Part of a small language model's weights.
Architecture: rotary positions, untied embeddings, attention and MLP in parallel.
MLP neurons of a small language model. Each row is named by its layer, matrix (up: input weights; down: output weights) and neuron, and shows model dimensions 32-159. Each number is 500 + 25 x the weight over its row's rms, rounded and kept within 0 to 999. Numbers have three digits each.
After each neuron's rows, "fires before" lists the tokens most often just after its 100 highest values on Wikipedia text that the model never trained on.

L6.up523:472468471502515522497443513464515497555487502496506504507471497537483478516522520458523520522497527503463484526480485503532538482491543507469484516527500505497542500511487497477480484495508478507496486513507494493483495497492489536462489458456461457468482516468491484480488532521486477510532505486508485544529465497528473504487493522491441511526510473474504495488502530522540475542520
L6.down523:499499494517534541531535509538517548510474497517500546496520457533494501492505475543450448523559504518477554486482509540491522519475540543502508451541519466491533460445489530477446516526475503519516463491510501564453495504533488485527509489512464514515480491510487486546511507512473471476525520494499501485484478465494541507450513490490503501541508507442510474490499497501486540503475
fires before: " |", ";", " 100"

L10.up880:484471480526517522560501438539478503480498525502476520437500508487494483529491496477481489516523508499532533520508575503532503469522535514557480494493493486483572529491507513483473477498488484487472491506555475560488462498520475463479466457521482543495502494505466478502537502544522472460497477477479512480490540472476516481507487480455478492521482519531518498533512498517514488436488
L10.down880:514473492530486508531516547487513481501512518552535474480504535506510501492505505470472468479513493480542483472462513501533502465540513541522484495503518538509496484507520563505373493454496511509498471511477450540503484528500468518517528511550486520514511511469508491501491530499540496483509528506512487479525486519492501536458506498499493480492494559518509476505537563469528459489508
fires before: "|", "="

L3.up170:482485517515507526467481445491521531498553492499501466456455504543492468508507511498535476505518496499481490554546514492480516502457536543480459539471516505496540524527551509503507504542516532520466499538478495512535518464473501515493537508483450499492476493480487479490508480461488495550486517519512494520565538448466493478466526500502473518495460500501514473518501522498516480498499
L3.down170:550461501509509465482532511487492537505490491472485497483477479507445462536498490499462504469531473499516515504465500517539534524507491545483478491491499502439530534470493528492408496519472514484491504477495494496522467479501472511515491461518538491477500497545497528508537465504534546509550523487528484518517476514491499531454487525526485469523490531495503491499514496541481488516492
fires before: "=", "\n\n"

L4.up456:472512543518491530565493453523528513474509529506470502468512503499478540484490505504499482514494486494460514497470510511547485477543506537473495517502458515523477492523470474488503488516502506496515540546499537509468469512576508515499542483525477499491447526481492493467484515480463508533489498474526543491501526490533499494474520459499514532528485435497499530512543500474489466499470
L4.down456:489498477511518494517525503507538473517499516527483521504492498504503508525466494523473553488500471497510521510501468523534510521470544543461507507516477499488476517469485514482497500482459440519473503498500489491484538509502528498465504494552456521520494503489482464556460512474502496477492523501475475484538527501519437499484526493455521465505480494512506489547481503567491487483512
fires before: "-"

L6.up19:470531492490481502459454503514540501491482515492518504483527484519539478530486487525458456482506507502456491505539538538535522504557485525517490480512525467505513505546496477499515473466497462498517548532497498462478493511490514509483501486504487507481494488505506510509557502529450536481515463491499504493479468462492490520461484462517533452500517558450511483477490555512487443472522
L6.down19:488485477501483494495465497471449457460488519511488512529500466478477556488503467453546502510470513509489528544508551448479512501474466518491478487441487466493464480508520483490544501470482485498480490483508518511536512546536498515505509560514481512496501495555482536499463506549527493539446515505474490491516537489551457491522497519513501502529496534512491549476496470507468503471488
fires before: "  ", "on", " %", "s"

L10.up542:544506492477531460469488513549517539490489528503532515484541483486495553504550518488488485477475459529514490495511486504511524541507446478518460544500552459482505467474531490484465505516505463527521518480491524501527484504503505495449495514508488493481477475503499480457508494541501510515472517497491496516567494475521524485519500497476503501528543495495482461460542502476538536509503
L10.down542:493470486507510486501506497525503499533510489525501513509549516489502500517478501443464522453516527518493508535495503528487476487487490505509479556530523517476471497488454528477410482463461528475503526520474479537505522507507486508483510494522512500530529496505507468456508452542551530498483510506507479493508499467543520496502495525490510513491490478452489484488530552484467496506518
fires before: "\n", "\n\n", "  "

L9.up1154:534477508515456510498455507469521534507488527477510462440493495526459513534514509463508477499468445522517509472542512505501515491480534531490479463508492455535475475502477526510508430475481500504508530472541489521487523482471536494485493487543489519534519483504483526555488478515506514498474510486445491509476523529514475515479507481501500491481476502526487438503540529499458495443476
L9.down1154:496487492540513479539539500487500493485473466499460499496540479460548479517533505505464522503544455486510538494521500510522531494465501489490475477511493450526492479460521520472433437468496517506494468485503542513450547489502465472476530494508545459513509493457518492440517490510530513443480485507477487539481495537518458501517493513520491470496500482513549516506520522532494491498507
fires before: "\n", "|", "-", " season", "\n\n", "–"

L2.up447:432508497499508484540494515466516556503504522526495495477483469462474487481468495515475475500486507506503460479513500528506526460497468506523547460469487487508494501511528470510475500502485499463478524509541544483529514488526481503472499498470462503538504497509473526531504502474529529509493507543524509538541518507511484513513500542489515484458494510449501533508507491504485508517513
L2.down447:505506457506497491504437523485473515508480562510486493487523447488482498494509468505477480524454470483546488497541505523490532466507461507468521512470480485494501513514570514536518472495517525469504510532533515485514538501519477487476486503470482462496495472508480487513550501506491514495498482516495468505535526489523478500514458516483507471491472496466490491506496480550505503540500
fires before: "5", "0", "7", "8", "3"

L3.up966:461483516447484488571525482509497492475486486539568511493524491555484493498480514486514494522502494454505468489440467515506497540465515495493486521503443462486480484487462478514500559492526524496531520521513520492536478521503533501523533498527489456530519463488531517513474507498494471529499501471530519524469525516438491523533456531484494472475548486564467558522527542521528483542429
L3.down966:513448508524516467494511518491510491508483491496494480503501453519496478507527506519509524526512460514484497491483468512539515487488500534509529537537460518516541495494507526477504492494503506504523490493497492467497469498519444509514532421504507497514514473522505506483505481495505584516471499524537517513467531557514469497514460487498511432544489531476506547538522521564475515493502
fires before: " |", " (", "ico", ")"

L10.up156:481462497476517490517476514507495530441486533519462507555503516492464517538472507490489528492481478468476530475520535526503486488501494487504441449531512476487482509529493520508519551476513461491535551510519493478528540504465505467508459474518471503465542499503512481528474523475488536518470460486491488423490517568477523515531475514482489449474471501506481482482464530495506529491539
L10.down156:476533492535524462513498513459476577537540527534460492505460497516513475499506503477438512464494501483475512474495488498527519514502539473491497477526504506471531506537520528493529485472518480519516520525528521519528546507459521477475499458514556523523488538519456437529482535499483473471521512453527482517517463517515420500533527478516475485471521505485493500464491503483493465478490
fires before: " of", "s", "\n", ";"

L3.up681:515507514507485541487556527508491522461503435495508508505482479526498506495483467536492519518486505443480542485541503478480527505494516524523536510507489491511518487464516490520493543487488509520506474543482556526528527491507513517487459508516466521525551524467538499495483485484512482472481493513475512443469543509534509494534519547518492486512487502482531513467467508484457464500516
L3.down681:530522505536490491500577466482487516475458499514475513488503478505487510504538443525431447466468520448498464483532508504495488505512483455465487503484517466497487513510502573509517444487469522522459477481510507533500488500515489495490504469470480500514530489515535501497510495490484530499478513514473554456540490467463484519533525537508488528537468477506478508494476523495521507520502
fires before: " in", " by", " to", " for", " on"

L9.up695:501489471492546498483521514522506444505513522476489527489515486525520555516471516544504521458479522497463521524515493502497526505519535470534481490460530487504515489512460497521550467488501453508498524503532504542538513471484458479499501466476495513496496503485490492495482527498521511544500508447535462450489459452478560543468509524487475502472476492505510505515541487497526505460576
L9.down695:500470545511459495483515472481489500449505528501541480511553468505485482530478453516515496491507445535522509541488510516479500487541551525480496487454498486528538501520532518488501466493493473545509532469501531486469517548502497518456465530492502470530478555491432487501501527515493497480499522546497476451535517482496513481534479523533513503530532511517500506490512471531456523500522
fires before: "=", "s"

L3.up1059:466496508446503469472467484487493532529513504518512494509489540469484498505476518480465472528516498497501476505554506514506482536516498552530479530511496506528544472496501476510480540471480516487478481482508487500550518518508469489494509548520502530519521542514480486507518468534530546499466489493480538512517522497495531539525479533472461493490473452490495456514521527506494455491516
L3.down1059:535476524469515490488488526484471492480529497478471482506479517500477517490483516471434448514542511524512478524474516502543515504485519520527492503513529496529545491456487518527319502491495502481483536493534472497526517506516508551506483472497519488488505487518515449506534461510524516494531533525479515495489471508483524496504507528476494506491465490494508466511528499520506490472524
fires before: "|", "=", ":"

L2.up667:505517497490513466444490539483515499464511518476524463515462507484473543481468507462479538493532501531532454493478502506493511527526533500536512473499533485483482485507473501478505547495524472476481518468518483508525483547528490530505512464496463481507523494531454549518500521512526529502522462522510506498537473516503500503518483502472471525479488493468499501513501508494529463552506
L2.down667:489471535527523499490511475527453512439506533463528489449527512485513494520481517485483473532551484495484490507482546516540510518518498512516535515469498489509526517475535524478492522501503457483503485460503479499535463511477473505491539492524480513467514541509476535494488495540520511491507470503487485467545485459492503490501486473504474491518549512499487444460502514475493514533479
fires before: " |", "=", "\n\n", ":", " of"

L6.up1160:511488575486461531532478524494458448485504489482498508498527516467497501464502523524434550474486524518499494499516537527511481543522530518488518452493527470504477455447470496519522514552471515524491473498482492505516504463472462487493481519480463471516497476548538503466515478461522477539512469540509488454517468498499468508484484522541485492526499450505515503512492487495514485496496
L6.down1160:489490492468514508491481464487503518519534526509498502504511456495478544509515519527497498550517461492465493530463497501448466521518469466497469486500485472535520529536485456493439521467471492538449536514508495481489519529480496473496498509513522531484510540486469571469498510534502546488493497479474473501523528494478500516485519480464523500479510480491428474538483502513504550465519
fires before: "s", "uter", " Wat"

L3.up902:503483529466485515522469468506487512502516520492489479492512532455506493464449468471450484527481502503492451542509526446501486465508515523561492502507515452541553504491504524504477537491474490468456537469523538503460526495496471508484492482539481511496511528468492453512502503528496471487539487525473507486502501499515493524545462511524486515499494461490481494512514527505499505493532
L3.down902:530526482506513515517524533502500536493535541534471494473477491520522520496454525510473476509514511509506531519527502493490470498503527548509490457478518471524514455476501533508279544505482486500513473487518477494540495522508502468517461504509496534502506534473524492509521511467506526501512483546493519506480501480493530544527492500460488492475453518485513495482524461500487507475498
fires before: "\n\n", "=", " It", " In", " He", " The"

L2.up91:473490514499477458515490530487485452459489518522477498520506513499496466488534554520491535471485466510503512496487526480511469519497489471504497497509480478516527507512492477519519537503463512527535489532516470518536501544490508483481553499445477525488477545487485510528531516492480550444491485508499531520525456548520511549476464463481479511459493473543506510530532529515510513530521
L2.down91:503497499534461467460497500512489494526494508479491502488491479491555483515530551524501481486489480495511536516492501501463500494475460472523482520529521487471562534490502487498507541516515551511531474529510452490529500514487484471504473501501495490492486539523486501521518488497535496448490509553525507513479515528530516567533449526471524519491495504541480484478493546498494512532474
fires before: " |", " by", ":", "\n"

L2.up1106:470476520501504484518455513501518506528475493495443513496470498507491489509512508514524537483489513469507499485489498494516510585466524437521509489484521561518526467520502507497546539509508523491555505492480452511493538522554501494492529483476514508515450565506532500520466461531500543509461523448480475474497540494511484566507502489499518497461466507512496546476515546504520503511526
L2.down1106:505487524470533572508483484498508487539523531499485485495528507467505509475491499486445495500477497494475504497456481527508520494481508479513491504499485476475524513439499521520474513474482507542499531495450522507490491474486532500451503503496536529488493454503516492463496520481494513483507533461464522520476577481495512539528480486464461455510474500499517462475472506502460526461491
fires before: " |", ".", ":", "/"

L10.up216:487495489446502503505509477491521507461519481529502520510510470534498534524477495500460513490530489488528517504561508511507478570522483501516477479510500534539518552500493526483487532518507461494490487460538523472546513508464532550548475494510512513526507553480532457508490512547495533512540506503505492511503512484527487517509482477497527492504484442501512481496493497507534476476428
L10.down216:493518501497505496475516452488446500543495511536477545510514535475507514499539476481446505458540491465500486466464513542494482461546491498506533503503510503482490533485472527484533502485483509466483539474552479510555525494518494459510488459506498490510475456514557493495494509540504518454494513521506491464520482501516533488473514532489537512488476493461473491493490564497559487488549
fires before: " of", " to", " and", " for", "s", ","

L2.up1250:491521457492518486490471476502519474477542490516474514509522475531467527524516461558488505500523517513499472514480500490518498439515539516492485484541560505532475512470462472449500515516452507525487509519554492509449530489535509501481512482459503495506441506485488524479504508524426526494527493512511524554555515482499513486459490490494505486530461479530498505515500480507461501504511
L2.down1250:503541426517514470518491492540513453512546459491490518509525471499478470513520443535478523479525484514535516516507505517509491478495514555465505504514568511490466567469513461445474466513480521543462488478508513525469509494497518500492477464487488497526452515481529483486470502505440530452525507507502515513508501481501477489449504489497507490522486510519496524567515521495447541505522
fires before: "-", "up"

L2.up897:525506487477524459518467531509506516470522489502497492448465515513538503461479459489514542517481556538492474447508496517485488476496514525511492505491510504515524487491521508523501519455516480456470466477499512523481440516480496492532544450526503490487534489492508515500449509508505496525485485501496526466527499537483518533540501473479499497444473509487506482503489517504530529509533
L2.down897:477488495511505499516505507522536519496507490454471509475509504509479482466504522494539494475466482509555485410491470505511447491502497525526518550492521493482519483529572538487504533488534454504505503454543503491447499486477505506508483499516461514511540482495508482521498482492508448470509518453493494530502480545467518481496466493550509508515547491501522471456498472459532469539527
fires before: " |", " of", ".", " from"

L6.up207:503470507474513501493541458506490470497449543493483537530525461488526466518460478522553525526499507532480502515510547483478490486494512456458495510466501476491510476489503545511492498457527518540501539510533497451504493466479505490476495477465507509485540499511539505500469497529463503516495483520528489453496499495495472504487509469504485537489533491516511521492536505508536498467504
L6.down207:491480514455496460505522511467512488520482546466516536477540464514444457479479522518524519475523462495439530469506518456482486496493503477488542502473477537537491529493489517578466457478510464486532526498469517517493517540493521446491486507478470477541496483524462514480509523562480505519470524464517500538483539500465478531495522529525504481503538471503477484551507502489505476471507
fires before: "s"

L9.up255:496485522460492493446501521514508498498497500503548472504494523510493530498474557503465490513577515519490537521499553518506493490490518523512488500474497491487492486454503504497443486521499514500483497555523504488477458428576486539483498532489484525517494472471473519523507529518462476469554474483486516520524493445508516483504478514493497501514498467505525461485519512510500490513489
L9.down255:524444477442444471501464515526523484515495510504509507500542501498464534491477526426470493502626487480540531491483534560468517485510506495488477504478482535503525508467503547480401459475468501506509493475529491497464495504517483542501509461500520492511474480509503499510481500491522476518480531502495512499517526461512477507506464482454534478541484488525537487512512501497496500485488
fires before: "|", "-"

L10.up591:493483470490518509501477502490534501467487524512504484461487518472541484551526495474494535511500446526522526485510541494520501463513518538534506499465500483529475518506477499454470497501504477550496527514547500548532519460508499497490507486504523537508461501489473482486526560531527476519509497481502495496518538530474514528480526522523490476504474488492468481461528491515485553500538
L10.down591:490470493514504522550522530485510453540501504530532515471505486560491506495544489490500501476499480540497504511457495468498495506534496525501521513449466502527497477501473536498540501461488520498537471450523476501534493500474468524528509526503522513506486507489536449520530522514522458505505497479548488466504543531513490517456473473494483485488485471520516495470500536548455488513490
fires before: "|"

L3.up1247:494499495506500474474468493490483482458490488481516503498529480469510511517542548527526503513498529451526475513526502485513534491503493523504502540502477499496475512520486501477510557494522524507519463519459500493443476448489517476513495492477524497523508500502470482461520482517503470509480469531495527527485454487464555503476519486555511534497566493513497473494543528489502516528485
L3.down1247:510456465455463521487470510489511505472494496487499504492463499498477512507531481563507443492493468471489522491506472497479515471492477528482505517515489476494478502492518535525462524493511493498490476484509504481507537475455513511508505469535498498497492515471494539485508479465500533508527487559527511489481520478551484512554524509504482477477531533502491530509499509531488519511495
fires before: " in", " by", " to", " on", " at"

L4.up249:501457494447519510488478513504485514465481554460526497492464495513524530508479436459478486519498497490457488448526492464499467504526468479489464496508477477504501489533504488544469535486510492503506570470507452504541458485520505476499487511526492473521491489503484496498480505511522512524510537538498514506489473517545452553486500532499491532472482480501519523490471496458496504482477
L4.down249:509487483513512513455506499516499506523516517490484540491504498541507511448497471516522500489447474472501493513492508510512516509504524482503491499478472462566510469457465506488558512474507506494507480494522487532489483482495465542487525481495469548520527485490480541502507481501517500502481518490484511535532492532474491501499491516501481521569499452447531534500500518487551482521472
fires before: " |", " (", " of", " vocals"

L10.up772:535510485490470477455479514481467508481533503514504515518502498475514497499483545499472480546469494556476521548526502532461496514517556524483487485482525508462535493510504540506517496506525501498486533535499535474519534503489497489481524519501527468500502484503478500515499486489510491476486524463470480511504501495507502552540501504490494462527475468497533471474540502500496535522486
L10.down772:496491514554529494517528484505517509480488463481514494498496497499542546466506536523475482513471481523509454550476458516500527512515527470461501495531478515493498515484476528462461485448522516532432486479507499489516530500493513498474456494506512525549490524491533473462518473483479482522507520467491559510492474525509479497490513504475510494536487471512519480491504508530502483497501
fires before: " 1", "\n", " 2", " 0", " 3", "–"

L9.up25:532515512486527483468504502485521457461477520486484493447493515513524504516480459455488461468480527529486496532492531499495522518508500530494526510524528444511526475506484490506517531500522529502472531528446555482462533523530522452492509466522490465503481500488491472483498490503496514518507533478496502503517537495534556490488480468490503482536495485533490557518497535542534487501488
L9.down25:505469477529522460473451504520458487492485464488441472483533539484443514527505501456482502551536490523545523508494508526498519473515506453495482522546536490494510520498530536484534517462470516539504498467475522471486448572535493504508523551500516511505505465496477521508472487465498532465541518504473489479447486498493550526487538535489502519496524494506496547500507481485475476479502
fires before: "=", "\n", "\n\n", " of"

L2.up64:450532496502527477494513474499493453501519517504488457479500440498494468517481502495503469487521498488548450498518522498516521518533533472505527494498524500509468515508505520510513491501516453472480510490525502459495495453502473501497481551496491469461523524487472488497490525521549507533492553528484502540496503518566460506514500533513498502447490499494462509473508478535460506535516
L2.down64:511522525536474522537484501518533506502478492517509531520497533496482483515489536562477461484533497525506493502517500450548555495509468509503490512508484493486502495503519521568489502493470518471496500492499514487476510491483472498508514488542519503528499488467489467502454482472537516570493529476447509579513525477493466491494501492527462500519518511512492500494535437531516500476516
fires before: " |", "3", "0", "4", "5", "weight"

L4.up1242:527494486512503513461476450522504531517513496495548508478463519494483436480462552548506508464438514516499536483525512478521507467512501480527503562512519471501484493524494502505552471513478517508483550504529489501504459451513456494484491462484525530510517463515554486470498521485537518534458516495504460525533479452471524509500463525472485523491497491489539509513574525502459503517530
L4.down1242:514489519525512468469524481489540508525519480489445497470495479488485456500504493509466541497488539542492489499481520497523545492459516509493472536513532469482545514524536534489508511485538496476475510471521458530490497517500480469543530486499445543514490500492479496465516542487526519498527523458508497491546486478477486510483489505453492490485482507545504517488559546493509464489484
fires before: "=", ",", "\n"

L10.up939:509520499480473518566478506515509485508493522500533494472511526457511535542499495484491478509499493476543521522537480498478542514483453517522482534510459467555514470513497478492507515496476488514498498501560499499497511506516524474496492466453487514520467543505517481477505510501490463479493530523528528528544565506523490524515512490458488499539529480519498497543502496496500538551458
L10.down939:510526490518470481498515524471503483550506493485494523484526506531470532493479532505471508470521502467529506528490457472491483523491485504549542496492517494464551492488515531474524525489509482545533479557495468468438512504506500545468502494481519481536529504524519478470501466502466562469499518491499459477491450494501443493442542492491469461505544457519487481466522512519446519465496
fires before: "-", "|"

L9.up843:541540498522477518503514456531522486534452551536486521457479500525488509524519478476520478484526483476483506532491508550505474518494496501517536505482553477506517496507503535507509523558502490545505499519560536544450493492509470489519510513465499550482502515467474460489461506509494542513458491501495487541527535527515469503481510517478496499529524444469463490486463475514479511492500
L9.down843:529535522508524479513516527536482514534512468551525519508495473551512478514492507500496466517510519509485484482494518433494515513476463445501506474488497476491489511471477541474517514511540491525501449475507489497509514511503490497525525491537483507540541500526485498505535504482509486466515497524515475471497537465487507519496487472501483480497560514508483498483521517491482515474456
fires before: " |", "C", ";", " 0"

L9.up423:510490486539492488477484508478532491494473500503456480522549512497514498511519490480525506494469491526529460489528478537520490483488490453497462483492466506511500519526457510488491551534503472506482506533496483509518520543546548428483543489535480498502485505413494506526499506473503506531505486504525499518498495486514518497479467513462515516507505489513522496483464499517488483512531
L9.down423:490495497532490470536504568532526511504495454487477480524518552487486516518518481493459522422491476498499483520546466556447464505480476512474501504567439505514482503505496522463462503539478485534501469483477479518486491493527531474474528499507512512497500483494514512464472485453470517507506486544495535524547507524480502493498492544454512470501488487503490507499494539518504518524500
fires before: "-"

L10.up89:520482535511505478546491559494513487506501458523530479492479488484494522535524479491518439514462536503501513521537465484475530521535519531483480490523523482502489497488524497488511543502500479529474502535452507524508503471504504466480488492533507501497524472503494514498513474508499491503515486458487506458539533473531501501497471506461555493513475454502506522537502476510525511521513
L10.down89:503501532531507511486541554509492472477481505517504500509553534466508530488517484484517525490514522519507512521504520493451481459529516488483460517536538455481518489520525489478446478497446499511467488505463517483471496539477498493484473470499500489526510450452473498467525533475506498468502474507494523473520443509496501510497509501528560480421486499499529499542531445541500487495478
fires before: "-", "\n"

L3.up1150:496483480490479459500490474525521525504514507493504561492485502549527520480522474511472483501484452512501452501493523488480524506511502473467515487523534435522475474484493530537507534505511485498475452543497506510496492497540546485495454509544515511532517515449498493582483501483535483518537496496492528465532518504529548491498472450505492521496487539513518479477519511470486456521511
L3.down1150:502465526492478472480543498506497541523537511474519493499513499515538501479498504521484489519492503521497469476519501500462491493514452481484506478484493472496501496460483503494461505486520488509497479507486468525490500514488518526473480484481497520505467491468492475575470510491529495472521509531480501444487482505500487501496501511519483528509473486522509495526562471515474525478516
fires before: " in", " a", " on", " by", " for", " of"

L4.up815:512510500473512508483522508496536503544499515468495519454507539485509452502505510483504505478474489466511541523494471474490468460483505478531535544467465469489460512502503493525491502505517471501491539516531499552493454493484492479528512475498485539502532437466509484506487520488485520543527516484481505515498505531466501528481490477472519488535512465538487519512514464474457489517526
L4.down815:561476529441505528491484485510505482541523502491501511489550508513525478481483500453507467505487480469487545500523504515494538489480483489532497494476484535505493484515517543512458500435507482519497517510490488542497474496525466495514522516518499506530491509487470447520517480497519479478489499490504534465522473519456500542476496534471516460511507511520463439489493472485490444506470
fires before: "\n", "\n\n", "=", "í"

L4.up1160:468485517461502521508500536521490506485467507506485482520492513493496524443507533482514462500530554526519497528515465451512444518515517526507513521518491479508513485473511540519502520490504490480487526423534508513530484531485477487491488503524482501470503519496494439546498529466484552511527531496500483501534501525506505525523476514456494523478479487470511474495538562511510493504558
L4.down1160:499493492486502527501531519507498523524512493498481502501478505499470515498481552489472464483530503518514498516515504497505510531493512526468526501507484473515522470488466535479239517479506515527491521473532492497532506517489513508526510489508496520483494496493488485434494490492490544485511516501498519501508491511506511517497494493458502518505485488498521474488510512523464481498506
fires before: "=", "\n\n", " He"

L3.up1253:442499513543493481538513525461544496459548508491472502522493491532479473509493498527512473511557549458505502493518543520485544499539503499497500476458482506462566509475497513521491541519479514469487474516486508496478466505485495528455475527506444535483563480487536453503470503527432515511521520485506464523501508478487462505524530471490514511495511488500486449500476511498526480481525
L3.down1253:489505516493443517531513532542488486524509496443503493469472511516504496529481512531485492505535497497517529547476512529525485481528546515479489493494501552500511512493482489479478513522425502477510486482463466482528512516501503480520527476488524515501540460501493457472473498540465538503530480490466533514504500498519452537499483518501489534531450529514539467505508480519496527465547
fires before: " |", ".", "4"

L6.up154:498540547496510480514515501475513443493466527468524458478465522538526529509490507545433500483469527515516467514545514523487492487490500550516495476482522492506459494506488484444483484525462525519484494504523511512469465516466493464470480475480492458481501521501508515458505553510534475521455549461527471483478484479535465479493497504547476519518500506571500470491519484485521489511479
L6.down154:479515551508518506537480454444477508501495470480480516465502448521461506509496473486508496481477496498486508512496523505491485533471491482457486480537501491468490502472538493506562506497484476493430510515494535503468494537528472499486530511527527488534506526493468481534514517543495479553484490511490519478469489439471482518475445485534497481499535513520445522480503534490520523485500
fires before: "-", "t", "s", "ll", " 1", " 2"

L6.up984:452500531477516534528457539489509500518487468516498467499497501490487485480516569469487498523507512513497438553550490486501470567482522515472506481478485483532505478466484517529507502498501501526468508493515495497512508501496467498504490472502495476497477540477473483496497458463485597528511519495522494484547526548491512535523483486457463552494483494458520495501517538493497502490503
L6.down984:505503508483493546505507504475495526515513503487519490510488497502473492462495544497487484520511502506490457510510507502489498558500521534490512494486507496506514486510503531511299533508518507512478506474521484472513518509497470505468482490537480468494498510470491484486510477474511560497510536515503546460530530503499518521513495504466483512490494508465510495506495529505481495488503
fires before: "="

L3.up232:486496496549507480507461495450505519534489512499482571519449503510496444474514515509509522493551470503461524523486531448496466455497497513534494513517516483488524493489515504465487521515502487498560497501478527474505478537529465436517521529456496452504502543503525520479471501480491556515483499515450533516528513485484495503527499483490524527510508562522542515458450557490512503476481
L3.down232:452485509542510506508505497494510518531529496472493503501505493470483502493512512489536503477509461543470470524505499505464514489506482488494508511524496492518521547504540511496456479519474484479531472510433462513499481497460435494516495513482526491491482460501506541566504517518524494496511527484486478514510513516485454508498497440512463497503521525467540517463480523492497535561527
fires before: " |", ".", ":", " to"

L9.up95:529514507502527533492493482533500503524484483485501487501506484522474502481561517503480489487515500551506496523508515487485423491550510519437473473537532535508518516488481525495470461553503480511504507462537498469487501438515461484506504504471491442487484520464480513475505509493474510504496534488492566490501526516496526506509472510461492457472485512501504491518553470459524515453549
L9.down95:499506521427521507500539516499482511537457524482554502511519507522515475464473506508490529506518510479516497506536524526504522492475476466498501522537495510512516464513500469511354490466490490513470503502510474526510495505517459468472483465513492505478515470468517497494517454500535528487480521528514543487529443514498482487493499463502506568509550529508506502541527512519454477488518
fires before: "="

L9.up1221:484495492497514468538504500479529493514490540497501496460467505476477499478495523466498493498525489517555511552512495468522463501561575539490563502499464475493471475519537499513520514472483475482447511491491477507505518513534482469532491487483505518466478511527462472485470483526498500482517480505502490517502465494481474489473509481506518449446422493536509464521503522491483538454498
L9.down1221:498515503520493461499481535468519517491519474508487550500515561512491519511516498476492475493471468519499505484482517496531515506434505528499523547512495490497477497478495509541520466469483541486496501486499484503492539451500572474512501493474455506513531483516492501513498527541507437470472494515521500508511516517482468509511481530508482437513436460540519520553488526501505490495520
fires before: "-", "ico", " of", " age"

L10.up285:477497504499460464482545527493501467492547539507499486514525506473534539470487508426522511514464489498529498497483469481523482498522506475512486512517503465505506509493510506511509481494507481518522517464489510530524489540499521470494510463497446468532486458495487514529496490553490520511476506472472532491497489497501443485502474481526566473493503489531462437466524506489439522491530
L10.down285:486446511528498523483503554484501501523531510518540483493509534506516519454525484487503442491489500513482509526500415507481508486532505485533466515520489532489491498502512479522464491460484471496517512498513503432493482522538473474497471504480501485444494447469502480472512487483509498492507496556481502466475519519445525499511541489510519488482526498496500484503518500520483507453550
fires before: "\n", "  ", "\n\n"

L9.up1078:490499510478484519512482522517508510465486501505505488515560496526477538512514493507511481520497531496490502532518479496510473486536455519510467498509526472526519461488487518476457533545483487477485516520513496475518505558511512502495490471486530468517536500458481471532501515486513463491494485507495467523516464509498487478498466513539523512494485485471515457503516539488440483489529
L9.down1078:501491469450538480517523513529474536489512519555527501496519499482519528478537506497470476504522476520481509516492493500529506446507514469510440500488498493485480507473516522488356469482490518553492490501536468494483502505504500486514546500523471492494485517503454481474546488477495516507492492505497510494553463478486520513494516456510551463476556488486491454540564490517474543490503
fires before: "\n", "  ", "\n\n", " |"